Weights of a small GPT-style language model, trained from scratch on English Wikipedia: MLP 1280 tanh GELU, learned positions.
MLP neurons of a small language model. Each row is named by its layer, matrix (up: input weights) and neuron, and shows model dimensions 160-287. Each number is 128 + 24 x the weight over its row's rms, rounded and kept within 0 to 255. Numbers have three digits each.
A block is one neuron, or neurons of one layer that tend to fire together. After each block is what it responds to, as a language model described it from the Wikipedia text at the highest values.

L5.up70:105075145097067145129123078103115129120106128116087158137151137147124121098106176106154100137100098122137136104112116087118143144159097113157121123157157176152123161148130126115142115132100145133106141163090124114096102144132130120074107103154099144134124146131093147102124119130112087085126147135116148151150127128147121167123140089088148145140124147144110108101169133166150099135136
L5.up574:134127131138162122136163130159122114125146134120117162151135126135118159039175105122153149115127127132155192120088142144059141137104188137134161118085137133119072143119138093136136094113129135081147101112143122148160131127170132139159135081130154150109149156146100122148169129096107121125120106130141134133131154072135133136126118168104139114170133110152132120161128121143128139103153
L5.up1032:103147106145078144116135101117121145109126110173109163097129125103171132141133123105101126111133157091154151101130125117132149170081134122078123140097165141116125110100096134101120125133112169117141089124124112174155130130163163089123136148108144102088125125116148127091145111120163090117123137134152113111152161135117131147147154143137134128134105136129119170145164082137129168102155
L5.up1198:119099117125101083103152133130129137096126059119090096114124139147124112089067168140176130126109109118120134123136124138126168157137131142152099120139139168103110127119135142157139118078133100062146152156128091124115112125139162121132158113137076100144136150146114102103083113131087138146104106108170159138179170113148113096171111177115134133154145136131123169138108108106137114094149
Responds to: Pro sports career terms. Word pieces and words in athlete career and league text, especially undraf-ted, signed as a free agent, NFL draft, CFL, Major League, Serie A; weaker hits are scattered mid-word pieces elsewhere.

L10.up218:130152133145162094114124113123090123076118126151121153123143117151136151134107102150139134088115082121125124130113199126144125126087145097126135125142113132123135126123147087139115129113167126118118128168138111112137154102156160131093168134127146112121109153148082122086166146105139060110155053122097121140131128131170149133180083085119095151109091138170119139121103160116109142179118
L10.up649:117100144126076123162131163118169101125058154145121131162115106132096184151122121134109131128086110154112034106119160114133136149085155139174127132089133139088139129119118095132137144105106108154043149150133117144106107104139110130097143142113131141116118118151110172085180150116152125093152112145067139105121116096160135097142149100077152117129163152127159171113103144190146119128140
Responds to: Romanized Japanese name pieces. Word pieces and initial consonants inside romanized Asian (mostly Japanese) personal and place names, e.g. Ken-j-i, Sh-iz-uoka, M-atsumoto; weaker on other mid-word pieces.

L5.up182:114104106118132156129140157093107115143118142143138113138098091147108171170099175108101159135150110157101096110107143138125130160087164122151163108113130133163117109097155089132091127155154158124149113131076154177110114155160138093162160128127116087124132150093107162147115133150155152123105087107112138110154099118102131120134126116157111118093097106132146118129116092110111112123156
L5.up219:151083150136104161115134122085120110116145109161119071131151115141153138122114160111101105125131125176141113151133170143101116110128127121159125161161143118130147138129160132105105149111167143108132137158098135144156131132140157100152137120173174110174109108131134166145092099161147146157109128081105124155131096150122168107135180163114109117127170179099118121121110091105136125067133
L5.up282:146158156147112113137141099121126145101114114153154147098141160188160163169140132127124097101144136120147105133117140135135104154077117153108118131128111111117114091149118099134150149119101151169117080140112122109113076090105141108126100075116133153097151090059123142106144135148161115098155144129152135107108123131165138145122107140122115103099149086119094101141157125136097135082140
L5.up1225:115137104093092189157084111116159131115090119134154081150147112123137150087155126130127139157108183119145120104143146132178119154134144115140140102115197127122101111079107087196106130127129108107122110154112131133092131126170161099160120104165113124109125102144139178136095114117166117108120104130170098144137152119184193134121122137133110123146117149130080151144125138137073153145115
Responds to: Mid-number and mid-word continuations. Decimal points, commas and table pipes between digits (2.50, 35 | 1), plus word-middle pieces after short stems like v-ac-ation, v-ot-ers, circ-um-vent.

L2.up20:115078129100139117098122112182176135128172124153172176096114139146107136092171122109139141082097151138163136141131117122109103144158115140122082125122135112126155133153096124129135109138116129123145090103164157104122155151093129151134117092152098114095157106122149145145124140120052133140157104160129124118143159168094117158087121105186147116103124107145121111123157099127121166137143
L2.up373:138099142136109123172111095130123109154118124111106099124120103159095125110141111087162166130123168147149083148126123151140140139121114093156098118152156143158127179106153118117111136110123089140123136125157140114163130126139085145099164148158069112137162131144132138159116142117147155117114140117102108195140140124120127129133137125128136124111094094127158103090155138167093134060155
L2.up778:099112155135110144115150151156133093139157127153151116129156174104125132123126142105131135105086115126164171110126096125140126085133113183122134154174111130141143109104117148128141105138105126172140125146122096110132159151096093127150127102147121051148105128118148111081164128108088148107129140127132139131165140152138116123120117142129092100115079156122149109140154097102122137151138
L2.up905:151113157121135133125138159073133112146150144153124091162109128153082116094122128158097151147129130112129138158134126098128124104103139169121112127125138140120175149117126108132155101159137144159133158119171164141126159147147145123117154110083140136142123114130125105096123124146109069156152105112096177116160126162076095068141147167126145176162109141166141155108140128123178099090167
L2.up954:157116075125105122144141150141155132123160075089118104153183177123114118128081135112144117126126139129130154114097153129073114153086132137098089129103136134123138131141153100106162117108164169101166111142133069111186097128139131102116103136125059128072089123137137117187121143144094119119110135143130168149135117131148122136140155123108111099159121148107112141089139136099131123114141
L2.up1026:145108112129116152143097125113159133140127125077129102109118134145101140093118174111138105147108087088155157120092084127179138110088139153125127205123141116081148158093119111121141144152157139176172119142140139144108140130167127146078117148160093169098104140154142119151159152119100083087124170115096123113157113156132152131173119138092097153103153138142130137117152129143118121114152
L2.up1027:130141144094121136111125097111129135105107108110139046166127155122176108103149138096149108157108147117130104146122099131139125113159147158117141114174140156139136116141154170166171103115129155106136135137113132114109165120140128092059070117136139109118088107132102136092117136112116119115143173107146146157137141149122159159134109163086162143121122121129108144155107140110121097091116
L2.up1099:154125106107149101103127187113131130084160142125102141130166124135158111111130146096120144165132140150129136156108113209121132126135108170122103118152131150142125092106154106140120128127158137132151152143126087119150129124153080136103137095091085109141152185126108137113088134114093161112148129115149154089134143111122124132160139102147154134155145133130191146100186142065146117116154
Responds to: Adverbs and place names. Two groups: adverbs such as also, only, still, and -ly endings (Shortly, Alternatively), plus US states and countries in sports tables and bios (Texas, Florida, Carolina, Italy, Bahia).

L5.up34:152153141116148094125150117130122146137130152113087152128086132106141140090104097180147155092105099141123132146124108135117104131153196137118158153130188125091119121147067138139129127129088093111129161148104091102079139117111140149115151123131102103119130127103190177095111173088174088123126143133148144136114104151096150119107163135103159112141165134117129155117112110105116147095140
L5.up275:137124115161172116118158135106123135095102164147141126114081124167115146130119117149203098090161156174164118141154103162130127107165146105163120089168127156113156114119105127098123159127116172112084145115109132121144104146133112162133115094147119080140100133126136148129118148098130098119115131128107139093141118111154148178120106091083145138128120124104133088169114148149111156148146
L5.up354:146137158127106098118135077133118109095126136117100126145145150143093116129136132126100122115159127098130107134151141127153117154159104140153111127132148103122082133169125129136141102133183114114128143135098142153130097093105109138147151125153167115134117151146124143139131106135126123103101116095134151142169125136154110159114190135144103136137085156154099135130141097050161116109124
L5.up745:112144124140156125130097110101113110117108105154076125134136097141119117108160135149119111123172128104115130104179092140122124115100152126136100070133174144141104153130077128150158104155094139153133125150120159115138148096097158116126141063094138129156156130089128095177126171122120127113131160131141138136115113147144069130124126110149104149174121155104165153175108151127099149120083
Responds to: Sports and chart stat terms. Word-start pieces of routine terms in sports results, medal tables and music chart listings, such as m after 400, medal, singles, chart, quarter, fumble.

L10.up253:106080106115144100102086145136136132125083103117128135083149077111097154151094145097146080089132147156111141146136164123121084101103105107108116115143076148099141134140166182115119151101160114105119118113093108143117157117147137104144161121133106107129135112122119146097090166155154096171090152135148140160146114140087121096152178127180148121133131122089156114124141092127114102122135
L10.up703:145153133098142105103110107163127148119135115167133123075105144127141166160127118122113143143127117136112127152108137105101118113111162114116123118142129107159095148138142086160125113121108150092086079134120158103142156135115146113136182094100132104107173183097119112102083137130126158166104148113086151100121105167113157113131144141146112129135137133126144139145140109157145141091121
Responds to: Sports match results. Result words in sports records and tables (Win, Loss, match, playoffs, to win) and, more weakly, middle pieces of unrelated words (w-eat-her, ch-ap-el).

L2.up77:128102162170125103097145118150127116122097117148130135143158121119067111135116160121145110143114080139154149157142124115131123117144108087123145131139142162097116114142107146140142136103157127162133114159128125136129159155172157123151138112156196143143110150127082140179119114148135148106080110113128128097135125135139131122134164152166143158138152121093109146146161106081187081104173
L2.up397:134148126145096126092150120128139123138131165131134156187118111137099138149155161102102088149160157171098169122067149110078114115175109154132149130124120156143162106117063077103126098101147142136141123165104144149122124124100113147135119107164129133124132146148109120153108128144149138153116168111160127130121103145158125126096126127126114122152093142096122127134126115134146175098114
L2.up455:130131134136132115143143135086167110092131075115135106108152143106137154182081147132156129103113147147122133122092105165102149110172132106135100142123186102148152125101135138144116125116182141167137181143153140126089109141128143170157121122129134160107138156144131164188126129149152131150109190137131139121122168120134137127093155110098168126139174142200111128107158123092140134082144
L2.up736:139112148111168134066097124121123089087102097122132153071101120095147135127151147086130142091168142098072142177086118146098139144146143100128175137141135153127119121192157161077122095126127170178120115093119111140128161177120087109113147095133110113151111133116155120156077111149120099134124132144146172087123143141147162118111083174106141140141128173127161132111146139118157139116142
L2.up746:127169135069113095088118114135118140109091121118151109150139119139129144119085109123130169143117144113129123148135163160081094132112151128098135094115158074128103127128149127129169143123126121113139102131129106092157113123126125153157156140107112120114150120121167114110126140137132131131113118159079094177135120075117106153135117100082157137114123119137145110121144122128136129173182
L2.up881:112144132108164119100116155100141118140124093138141149132105123123100125155149143102133128125140101109104122171137106097113105142135113122077094091131112148116115153148140141104169110149138111151127120157194143107114156137108145172137141091135108125098151150129115135117140132147125136110100144124085096117099077081165127086142125095132144154129161154134127168125152153101135097128089
L2.up999:115088093096112133130131109138139128119082139159156124184116124168110139170113086124078174169140134106078102095117140153123130148136123130123090119181152120116143127119150110107130141124130117115141082125112119167098172120135125132149134135113121149140110141190142132099150107130120116121103095153156081140139070103154144165135119080150128134131128107193131075105118171113134143112119
L2.up1087:103144119135186083102148160120086120139132071154104119101160140136117095136159161117144147107114141102116108084132126158124091128160099146125122098123127132110121084139127144112124069127117176147131125125109143126142145132139128140135107115158073128132120131142087161125122120094112087143105141121123151169154166133148136115176122124166098150160134140162130143050152098078144107161147
Responds to: Ordinals and ranking words. Ordinal and rank words like first, second, third, top and best, often in tables, medal lists or award entries (third place, Top 16, Best Actress), plus occasional nouns like length and model.

L10.up324:153119101164113103156099143112146084157132085122137143126121120115178113134126129138133131098141136122108174141147112135155114122188123134126145145127157102133115142099095094103131109126137114108166106107091145152107122099115164135171132083099134164129133111101112136185112153137153111130123151135115152115117102160091132110118121141128114115139135207182164111127118075067178171151129
L10.up1147:129102120111140145157123121094180142172089159111127108081136103103120083073108156108153124108154119072107174109082147115123129150094150146131095131113101103124152095134146105148135136129193134117142103130104120147134106123132112115145116109137122122127151132108099155127156189126139108133103111147155094128089117159126137144125117140130133082148127150127114145124163137106106101176122
Responds to: Number-internal separators. Decimal points, commas, and colons inside numbers, e.g. 23.42, 2,717, 1:14:10, often in tables; also occasional mid-word fragments.

L2.up54:161117109112174114119188130075182120108101117122103126165121154161117179135105111114147129138104150154139146119133134115123103142155110119122122130094140130151117186100116136174163111125107116170144115123124159091126107112109108103155132093136120105157103153146089131119117137148123159109178135182116203108150146124139095095140122154164139159123164138133164144100144129088149135104143
L2.up109:158103127141134155153123075116137139156135112093129125135077100163118114134127168131128105154128083117123133116120118143113096137125168104095153129171116110126173076124133087121163116117140090107121144154112135146143172149136123162199119096087160104126120131149076146117165142110104109146128160099161147137120141128126158129105142116110153114169084144105135130158102098136157131153149
L2.up744:110063124098135097108116118145109176136155105142136117134131160146160142124123118143108136107131176107080079134118136118116154130091143150118148098154146137136138122107116131091098153102134101140159138133129096116145148148158125128118137131079120117139154162096149165189174156129111175177122114117152134135138099117135111135173116130159089172104129138078148134091139119095117153148119
L2.up959:129136149117156100141117114102091121113124175131133146111149157148137192122129153114101121138183142091136127143167117139118110142140133097115112130151141160144143108137144103132102114153186101143139100140134183105065121088091105123124124149158131170140136124055140137142129121146144115145107082113116128111153151116141104082111146133128092128140118133154125177139124103147102098136117
L2.up961:144111072122122120135100063162167138145082113100127104149148157145148172129100113123109073139070172131121137181110139154132113091149077143183120172126155164151150193182111109146123126111112130140148110166154096182143129118120119133163140145128093146111132110128108116138119140168178127122110121121137142101198163133130117107145089114144136129130131077136089141116094124098077113096137
L2.up985:117124126113105131130141121118170132154133106144143104203114107109136091149065141107098126161145126189125089144102103135147191104109132140186127116140131130142126155097110122093080117154164134141143154115121132171172096093111157163125130087094100149090140153119108113159074134164151144166152084143123106080158128139151124140107133112090137132129152141133136119131118138116156145125155
L2.up1025:123142122104126136112122121127142132159147161173151154115099111121103120098118157116084134162159105137131139150127140126101126131151116135128143123142103131160173137139106120093128130096124123146106127098120164128146119145156147130108090164135151150086151129139104123142101113117189134162129144106143167096129113097137148095143105168112114164134100157099119078128111150109119096080128
L2.up1150:138110082116091136134128123144117125129115100148119167154104166180103105171114138134117108096128117191125080126116119130091126105120152085179134114115151124108124141109103103134157082080109130134163129113114074123104117073139151151187157122121122108138164137139151137151171138131110114121102111150129161067117147111132148145084149108112155169141137100158097110110117124131170110142108
Responds to: Vowel fragments in split words. Vowel-letter tokens, mostly u and O, inside words split into pieces, especially foreign names and romanizations, such as Wu, Huang, Daegu, Abuja.

L5.up305:134156109132127157187091138127140092156138064149120131126161129127118110132167148146138106169145139107099147159120132135124111153157135152127088093113123154145125086094132097083161116098124108068147130119125149102159080096128184171127149132145142130174135136107097130130108128108182123144168124118146158127142141097151150115139087103140087119087134081094132128139087079137139118128178
L5.up459:150125141118141157136122131178164133109145122144111128135102117141140117116106128146131166112149100121140137093142113106101138104157119157110139113122128138100131114088172122132172125131120162117131125155155155115147132078105134135095152119147100142167149136118091120095136108118158085167169105114129126121123127111136131136142107147112148124151120130108163143116082199151103112138178
L5.up725:110142162132131125140080135125111126114135116156120090163096131158133082116121163083116129145134104121121132144128131160134122153084149108165078132143165133101128163129165135141170136120149127118108123140143137133141131165159154143098105136109092108125090193103087150126158128152110139170120142136155186120132109136094114076127122095092105156079142106130107133157143144128125162115134
L5.up1205:167134131101113150103117137110153107125100101150110077183162123130106124147095177137145142145144143130115137126100112141167160090117112186119108147093124173119148108142162121131113128117132115151168161113114157143105084117132149148144149163146118133094116114134093110160160127124120135109165139113146164131134067119130124125153137117153071139162099102151143113120084136154097130147155
Responds to: Adverb-completing suffixes. Word-final pieces that complete an adverb, mostly -ly endings (ultimately, eventually, newly), plus sometimes, thus, rather, that modify the following verb or clause.

L2.up108:138101098127126126153120106173151145074112125114163105140108166122118175134123127140127116116136142151093109107126174122147157125174125144152096130116133120180131122166116144168166123126158112191111104131072086128129106106131149121171047075134110146131122149139130138139165111123130143134143119124114146128139103152156123151138078138093128101131102093111116129118132160175086090131140
L2.up273:083126113116141126149140131085153104139101135080094093130135110141096154168116167110118109126168144168144131141085132131094133155139131139108109134091137096117104115101157131116114132101110160151093130117073113157145105109074146186131124074142152127087139161126164134142131161116093108150170116109138113157159120120162111108140083146159147151118102138096119114092137114141136133105141
L2.up400:121150119115105083120088105095151096083122117139132113167100143138152168116093127113132166106119136142154135138146159114137127138115160113146121134098132048144104138174071083121160112107117127101135107152134139140150140170129126108126133111136119115064121120091125094121162157173125076150164135120141147121163125129120132138158118131123096114140153110104180120134135126095108159121072
L2.up706:124136154119144118135096121098145150149153116115165119104130158145134114117113153115116119107138121125105153128086128095115117117132154154139137134093144131095127200129122143108159146122137124090172099152140141086096096120142126103085085164109139111113107155150126157130132108159137140119176088163144155118130130109120161081099145135107086085076100130156119156166119100107148128123127
L2.up877:125107167100110087155117143098146094149123170146142137151126117095104097151169140107134104130136119152128127135077132095141174152164121115126129140142157115150113171127100056117149100122147169127101083148146099148137113132131158091130115184109097114108114125128103125149160118135119096116130095118141126157125131145181145138150139136090141127131115187152157125118151132124144173086117
L2.up900:135146131115118170155140128101133144092105096117115096092107151102103116165150148097150098127140129134131089142113138116104104170137176109130129096128172115110155129166136119149127145130149162123113143137113142103094104190157134135147132120130118121138124123087096127117131134162123125140136132104168126143145174137128147169136162099109101090170118129156135108110150081160119118153150
L2.up1203:107125135096139084131141133099135140127147115124173139119103048111106099145151124144118129140126146137154138104124110137142156149179111168081112116106085135131113139140130143111118111119166136136083119141127189076130198106166130112129103142103149081091099150114151129086115137118112136137145122121166116073126110078177160152094141161129147143102148175132127148120133103106128090109129
L2.up1234:150116082096156138098118207131125126129143126153097113144167160150127133121131133160145155156110117101143122148156150118144107096170162152148109113144166107135119130133131101135104084102163132105112152134157189146126146111143141120123144145110146109137132099073130135130125142125133080149120140114151101108120150101148137150167135136110107131155107159146062140069101110113138119148157
Responds to: Mid-word "ol" piece. Mostly the "ol" fragment inside split words and names (Molar, alcoholism, Malcolm, Columbia, consolidated), also infobox field labels, and "medal" after Bronze/Gold.

L2.up27:154189147103105070125131098086120111124126086107081111104161126182152118106130149110163108158114125115119154112133142136123091134135136146153114094114140176129099146111096158143172143162099100131172170174109106122170073123131117113156128139139128126112123150138143149109109166118124145123124118092188171125118134101138108154147125113175131147074123133136166144099168119155102149094118
L2.up48:132173105139153162143115105143108125191123130143160125143129174101119132135124122149118138181122164075131117134169114119116162127084142092143129123150175183102169144119106117112179108127145149113154146148118157117147156128120143134118153111126157156134095144132129143141140122106172172126126151113150108138098142131126141106131111139163119144126128140119118135093096169135117128098114
L2.up96:125118085107110151154098123097119070122139086147064122083152149104145118109137131155156099092111154116116137139158124122130159132140115134150103124133122156074121144123108139146149115141163119097178124146136131122158111163153164140126180157135112164138128086105124137113121164120126124155103134114139172119137117126170123107135130145157107114170134119133107136146146108135134138132085
L2.up816:122123101175114114087165144150170159179107111124110120155120114127134147140104141173122124138132126120111142118127126128113122125148106144096092113099127164164160097158156117123116136150114123076140103113129150108135116162088123098142152098175126142112128134109120086106138136124163107097133134101140110132144161150103141148168151127151117147146153122089155132180122090123106127135138
L2.up1091:137185146073147099098123126171146152118102163106154102154174125139150126135145181117133113120060131115083158129144160132120111107140116137132131143080180156136116124190135110170158119112130116109172149141112158139121088130159092147132122096141090103104092177118126128132117156097156095121139100145130191149114103104132112130116141157110140149168108125143125122153107115150086102120109
L2.up1202:141112132124153170131140125139171099141153101126147134043137141108158110158128175106152126127123123095161145159097107113101144132155124130149116106165133123139105200105147121133128117141140125118181087097113117186124130121138082133130124133097147175090123098146133139167097116148120150145160127137127148143115169099154164145151147137154079119113138101148134140110089123145101112147105
L2.up1221:147143109100146102105117119151137114088098147071136162102113134124143172105136108121106142102165135171163137123119112115082151134179095085154100133135151096087131133106110120169128136109160110116129177132117132134097102150156156171152161115130147136138115154113141092087134163129169083161167097142070142112169121105150141107144104145125127152150135129165162101139099100118141127114123
L2.up1270:160155085136141107119151143159145137174104097154085110122131117145125151135092138138132091131091101132112138147145105123151132077129146140152124154153135160094156106091159150145120131150096087136139117173145105135082097149116109112144176101150177135097109144133138064124097159153122150141139132141143142122119160115112089093106126167150131116111152150086167124138115093113101146128120
Responds to: Sports competition nouns. Nouns for games and competitions in sports writing and results tables, such as win, match, game, team, title, season, Cup, with weaker hits on athletes and decathlon.

L10.up145:161156148132108114114157144148099167110117113109099148068130086178159133119123143112141157119147098165094142124134144136097137106114120151104099167165121124119146162150131137136141144096145117132148111127116107122154132079123087163103159130125126103142145112105084129145139119149123172150160135145121127159118120115164130093084151127138151111133171165130143132098129174120121145159129
L10.up1262:179105136131146142109129135121106139103118131156115143104143102138094136103137097082143112155118118155066101117108168124154128138128132157117112086167104134147144126157133164126104102077125136151160113131164109071125132090109127125131145151170126094115089166166054107171093154103134104103152102149100094134138138152136155151129120115107127147132098116156107131091149136110156125096130
Responds to: Pre-verb slot words. Adverbs, auxiliaries, or verb fragments between a subject or auxiliary and the main verb in narrative prose, e.g. also, previously, has.

L2.up97:097066141128134121107141130105169143142146131117123119141088133155148128119151141138135132114143098129122135096126104158107129117143198113116173144147105120086151135126133094136129154139185135125137136130126151120106146110210137142114141136136183170131146148129085151155143141110133104142117137101120124121104148112142174117131138138088134082098150080110096174152143111123127070138118
L2.up111:125139087127126160097095102159164100109115095098121112123073161128153090118143088155120104149092156089138162108103109163118136122129099109115165149142132118120171126128110124127123135132170092105107130096148125132099121122106119175131131111155143137170150143138179122139136144121118147121192151128137106160146161179199126129123160119117159112145122150140121151125123168187174125152126
L2.up443:086144129111144110114101116107173126102115100054119133135096132151115114138104178167147153103114139096112155136093113127124106140125142180115153120143145124140134166124110100138086134095072136101182148181142160125117078145170144133132092129134145142143125072120149138133155122142162127144130152140118153133092143112111163111113111070124167103161114087096115167126147116128169118148113
L2.up446:118111133111148129126169115079136131135121122100137131071107139137148132108143166129083102159130074091110140134129115099069155107151125114126147125128151093111156141164147103089156145131109114089130128144117109132080090149168136136140124131155165135145131139094122164157158114140103129145150091140137170155135101108129132116104089111159151119087108113120102119137158129114120093098127
L2.up698:083138151068107132140137100115153123115135114116110108100091189139135065097148160135116102094145099134094126114101132172118145148140141138119157100107178063112163176107126079123080154128135135095116148169156161140153106133188126116120119166086161097158126108139086131110159129110153152122154140102136160101140162076150108125126127100136153134118132111106087102119110145099153149135088
L2.up960:144141119117111147162093099111156101166052139117136107115092168112153096108135168116094144147085116160135129106144132122096086091147148138153147090125127103161137141139133129137122120194101132108139105174140132075116098140144144113169157100103118100128112133145131154134164132116118099135147099123130168160117105116113136130154132146107128093085133101142112107147153166096133103146105
L2.up1212:119098144123153121064137132125148146093134143099184141112116160143134135116143180081119154142112158097056154139119167103123099112158157137108115166162139116132097102156124169152088139146128109131089149154139119143106133133092141098167121081161136111155107127121132099136176151101127146180126131139102128141133128076149141076098140117187133090113114133132098145176148110117166090132155
L2.up1246:128125156137157119112134139135156109123133143108127072100069133129127137133100145108110118090129110140094142112137128133121172109110147124147128124164087112145117189102136097115128169100130132106120149106146123153102166131151111123147120138120136157095129145152130132098148114115083117128181131088118120135111168115117146129085126112121137123132150110115121174125134127151158139116123
Responds to: Word-start fragments. Short opening or middle subword pieces of words split across tokens, where the word continues next, such as l(ift), rece(ptor), prov(ides), Prop(ul)sion; mostly in technical, scientific and linguistic text.

L2.up63:121149137157148113098131125077131110126167134139051141133134132146104112088127126101125143132134152138144132119076136099132138123101149126180148147139159097098112156081095096126128098131126120102118111094105155109131138139184138122083125121118118132127174137127140133131100119120138129161129104138151137132116162130112164105063159109122099081120116129087192141136128126126155131144090
L2.up86:088187109137128135134163166108108133149119155145127142108116123142142125103168073125149152133121134091131110143133113126088152131155112103145112103112160099147087155143102128115103119128079131120127155161120150129146098110150125175159144141123143119118130124094129168104109149103086117087129138119103147117145164066153143124142163085116123114139114156143146118112145133112123112103142
L2.up303:130120119116118119108151133175141127104130110197122139116120112132122159085139114168141109131104094124179110118123098155071123093119117146088105134146128124142108129128126099127135104089118124140126146148155149125124106138108115130103094129153154123108133155154136114131096145098096129123138093110122124111163131059109115145121129164131111128111135130140068153157138129154141098099145
L2.up319:146142145146105117136144120141104132183089131117146124116133112164149095120113155137061107109148144141133121132121113141140156117177122111107133150168177127097114129110138100116147137123101148124110127154121174162153112115117113121160147094093086124167111137091143110164131155099149156149115141097131142118139136136139127097127150127087130172168114135148154082162105091132107133071135
L2.up520:114130163168142127114116111117115127090143128132156135134124150131116110129134132119164142104109111169118127135090112131151142148126170142118156090182127111117094094104124126153067137140121119100123106162117124154100082124124081149144128180149169130122148153139169130137198136152148091136151150110129121177108122128114157114090153079118099122094132115127200098129182173095120105143128
L2.up550:118123141111126184151191155087137099134141151137117147112134124147136149175137112103118094109146162157118080111084110094084155130124115100123119127113157100166091104131141135143114114110138121100119136120141129071129109135137173130139097105184145162103162098132181131102163142143072123143159115113123103081102175134117138126138108122094124172085143158108154121111146131156153143104167
L2.up641:155113155119129143152143060111141129133079117175132137114117108128124150122112165119126122133157124125178092126132151164114178079115130107120124101137147140127171120108100098156128104076157119118133163170121121090125148110104123163143171118114122136128145135123131092136129163170149126125126165094131141085152138100077128118099136127132125136162144098090141135129125127093150171119148
L2.up643:120142148131110123164124117090167114133150107147132151095183121113144125129125101130133116167147172154134100153131127131127153125123094118125132127094150133101105115136082122152138143107143146083147153173146118110109079164134159126116129134124116141110110133164091117096123164168149166125126153162131129114156149121083119119133138136154159155104083080126114119140128127130110150101100
Responds to: Sports results vocabulary. Sports and competition words in race, tennis and football articles and results tables, such as race, Ret, Classic, Loss, pass, plus mid-word pieces like radioact-ive, determ-ine.

L10.up192:133113123136135144110118132113107119111121112113091170138111061169149115063107107134077174131117088127145145118149153092155084139107109140116148151149095095121153143133080122115176142144144094154125111125116117157151132111085155108169168143146179156108144097100133100182153107142153131139163129117110110166127181140143149156163138124148131092104124110157120139151156134115148120146121
L10.up639:132126122083079135114109145139136142106118159125158125126116123131156123090162156112119073145154146104139165145137127145116129092131189120108139138154118132099081106186149119080123140151126139136134137137140156170069126117136138154141107113128152130094098144123128130126133131108105153140158157057061126141128144050139156143108106127119138130107088099111129081071144082135113133134106
Responds to: Letter a / article a. The article "a", alone or merged as with a, of a, by a, and word-initial "a"/"ab" pieces, e.g. apology, about, absolute, metabolite.

L5.up204:178122116126109122142154136134187119099126119137131114161118118131115174173120144066108130096109155166118111159120101124141149124106098076163106096122142150109134084148099155155154108125187150119091103079065143140122153099144121137120111101130169103112103071131160154137133138141171127141151110139117151114148127113081156123143157129133075165145137079111105109126137145132146158101138
L5.up589:134096092113158122126134143133169088132096117102136156126106154164131121178134112129134144146154123154120108109094117154065139140131102112148141152127148121124100102149128133155108092136113177104141140139054133128146146108127092155083100136169120140180120150104149133129124135098126084113151154157137135082110147099129124116163174101102084147127117156143132161093134119144150100125120
L5.up1161:150147162097137144169149128168106132138109129104140127117150129096146138123113142164142122185130132126126152156136111166138107170137132119108140158145132143091159094119137118116151102133139122118095103146099147152100077068153100180138151137158120148157151106126086110117112129139079124141165098150143111158135159105102167151124111136154124133136163076128132128133125124128168072140158
L5.up1193:111107107076174116128134118107152130107143120141123156163105161106141159148098165164134111154100108145126130113086146148124141112117129096129156122113083114142115114142082157161103121120118141154151116079088146134113134111152148158112121153141102189138103164128118167145158145139163079148128138166126117151163163110130125118102119160097128139128115127116123154131160169112152134106133
Responds to: Romanized name syllables. Word-piece fragments inside romanized Asian names and places, especially Chinese "ang"/"ong" syllables as in Shangfu, Huang, Hong Kong, Wang Dongxing.